config = dict(
    num_hidden_layers=21,
    num_attention_heads=2,
    num_key_value_heads=2,
    hidden_act='tanh_gelu',
    norm='layernorm',
    tie_word_embeddings=True,
    parallel_block=False,
    optimizer='muon',
    lr_head=0.00378,
    decay_fraction=0.608,
    final_lr_fraction=0.0,
    doc_mask=True,
    max_steps=7709,
    dataset='wikipedia_en',
)
MLP neurons of a small language model. Each row is named by its layer, matrix (up: input weights; down: output weights) and neuron, and shows model dimensions 48-143. Each number is 128 + 24 x the weight over its row's rms, rounded and kept within 0 to 255. Numbers have three digits each.
Before each neuron's rows, "fires before" lists the tokens most often just after its 100 highest values on Wikipedia text that the model never trained on; "fires after" lists the tokens most often just before its 100 highest values on Wikipedia text that the model never trained on. A number after a token or word is its count.

fires before: "|" 54
fires after: " |" 63
L16.up951:158133127127095125138103119157111121115125117131138114121108173093103098154112135154143159069145145136091152147139124115175116126123111112141117140115120157113098133121115141127156160115134156093144102091122138097161156149106114140148085152136114123095127163162120121119146116083163142150
L16.down951:114150126137123158150124138118134156145076177151157164163148122135119144121167133067108119162123125122148130112116093092105128148132148129110133078111145156150121106141117122181130162155112123135108104134134124118126085099136118097114131147134141137104127108077137147142125096079145103126

fires before: "g" 13, "S" 13, "if" 13, "C" 11, "i" 6
fires after: " U" 40, " C" 26, " Y" 7, " K" 7, " y" 5, " B" 4
L2.up57:143102122176140097171160166096168173101147153160169164122119152111128140153137136134129109128129140152105136117142159143130130134131133133118126146122118092189145157160113143094099194075154126127149156117119123105140109141136120140088155108131112122145107126115163122123089099117101144142
L2.down57:109143078090138107162095098107126160128128123124140121111133117153112104131154122148153113158128134174107162129111074163129105106146150156125135156111127097148145141168112132145120154127165133145108124124116101136125122138129121130077124121140130146161097129148160126123135118084092134109

fires before: "|" 34, "==" 15, "===" 7
fires after: " |" 50, "." 24, " D" 11
L5.up90:155110075087167110157099158170135118085083107134164140142175141168107112151167137135120113098130055127109108105099162117119140116107132127146113108146157157125117125153110128151123142106115127078090124133071128118145113134205145127127072128135120169141138117108144102166153109121108126139
L5.down90:119139092103152123148093106174133097134072126170144137107173112127104134154122120092131117109156095167151121157094140108122126130115137174110115127116154118153133123128166127166145153103123121130154117110150135117164150120125128158132127134107147141140134112134150106140154133113094136126

fires before: "ical" 13, "n" 10, "y" 9, "ic" 7, "i" 7, "ist" 5
fires after: "ol" 18, " J" 14, "ist" 14, "k" 8, "up" 7, "os" 7
L5.up62:145111156045098155126087125104124081138138173114144113154118096152131117090130095116131177136134136123132107116077128139085107095104140117107160151102176116167127149119156120119128128125139159129143096134134096135121075093129140147138154110152122107137174115108150120121127098068141185129
L5.down62:117164134142110113143152118123113133114133138109113125181165101126131123147162138085132110102149134135171128122159149104082166132104126151107128130143107139123159112117120116113133110183117136137084117108107120156130107157154115146134152140146155141115108101086168164101124135119090120160

fires before: "\n" 29, "\n\n" 11, " |" 11, "y" 10
fires after: "ad" 15, "s" 15, "hy" 10, "th" 8, "es" 5, "i" 5
L4.up317:148103101121197136185101122106110138132137146129150141106143131149119105134174143149115093132149059134132116168106110119132134122137131118114102119114132186082112111126156112107129091153124152182138123135121117133177105064175128183119130171124150121115118107122119170149143128155134131148
L4.down317:097137154150148141161145144144087126121144112111088112114096138132091122121136149132125162122124124074167136149184095120117159075142120200148140154124116148121116123128091155105119137097122132105137116120155123119133174130145097113115127153177108134143130168129138124096142171121150105093

fires before: "ion" 23, "ic" 15, "ical" 11, "as" 7, "i" 6, "ol" 5
fires after: "ol" 43, "t" 18, "ec" 18, "ist" 7, "et" 4
L4.up530:120154106066138120089164170149152140073100164114129136149119130138155160121136139141124179121096114104139155082137095119100141086084139119095115107090163155105122109164124120138123147133110145129129128166105156164136160148128137156136130123159120148184143129127110112161109093131119167129
L4.down530:129098154164099132122144157101112126148135147123119149150123096133116150135174129137141106087161154145110076081104136124128091159134144112179181123156127131088165111087093093093151110131157141119095128122184104128116096104102128114111142159098092138132163098134118127116122128087136122129

fires before: "n" 25, "ue" 22, "S" 8, "tern" 5, "ly" 5, "les" 4
fires after: "ou" 19, " Le" 17, " e" 13, " le" 8, " U" 8, " Ch" 8
L2.up555:131144117113094134140126160127142112138120145166142146101124159094137123166130109154122129122164138106118121146132099179117156113162095164157079120118123064152134136140130142138131150113163087134162114158076151105139095158114123066130062159119117132116153108115153132110116175121146127157
L2.down555:133114117148167120137142127052115153095163104112123119100083131112134155135120131143126103111124146143136105133116107133132141099134120152119139123106143101146154126141139143112113110137149127139105164152112161148086132156122145163123131105175126097127132154185127152148124077144112143191

fires before: "8" 29, "9" 28, "10" 7, "7" 7, "1" 5, "5" 4
fires after: " |" 32, "1" 14, "2" 9, " " 7, " of" 4
L18.up656:120136116157109123148129119141193112160105144147116113120087120120120125100149121142132114088128103133137089103093118123142120098101129104124122150153115132152120103152171148140146170122136122067167135151116145128126157112086164115100133130097120148131080173104130128143105128164166146181
L18.down656:155123101134114125114168163130129138133121099133185102099105109137170132110158145122135122101116119132126057076122104145125163111119135112132109120117137121133158179132138155097112172129116145153096148107149142132148098141142139114121115147096092120106104147143116147106147166133101165095

fires before: "9" 19, "8" 18, "7" 10, "le" 8, "t" 7
fires after: "1" 29, "2" 18, " c" 7, "ev" 5, " " 5
L18.up93:137131084129135132149131087143177147145113154164109168122166110102141077099119167127118149104132111136119123130139119109156172103096133085136113073121147138142149141132147110118130124135131153125094167147148096119146150043122130097123147138139148167116117075117108080139149179137123106124
L18.down93:113154130102133166088122143086093116162145135131149136092115159098162132120133105137082138156124148120151104099169126123136106138112119128104122150130101106141134140135127178102136112162108102140161147135143133102160138189117137131092066166126157131100151110140137166107124096141129147092

fires before: "r" 17, "y" 14, "ist" 14, "ory" 7
fires after: "ol" 35, "or" 10, "i" 6, "ot" 4, "{" 4, "ar" 4
L2.up166:152139084127097134100130119101099124121187124133150164086116121133136115134153150123151167152117159132121083108111121145120155112133106113098133154148198142127122088130146113127140140112119147147177095124152122160079099139139146142113092142140147107125104157125133120119127126114131149080
L2.down166:106134196137139081122158156123133148083119152169137166136109138122111167135158138098145131114139155115145131123121133095120173125096127103127110112148091101140160127133063087103110123123154132125106144127117122145166083128141103104133137103170151125142164120153136107154083130074141103133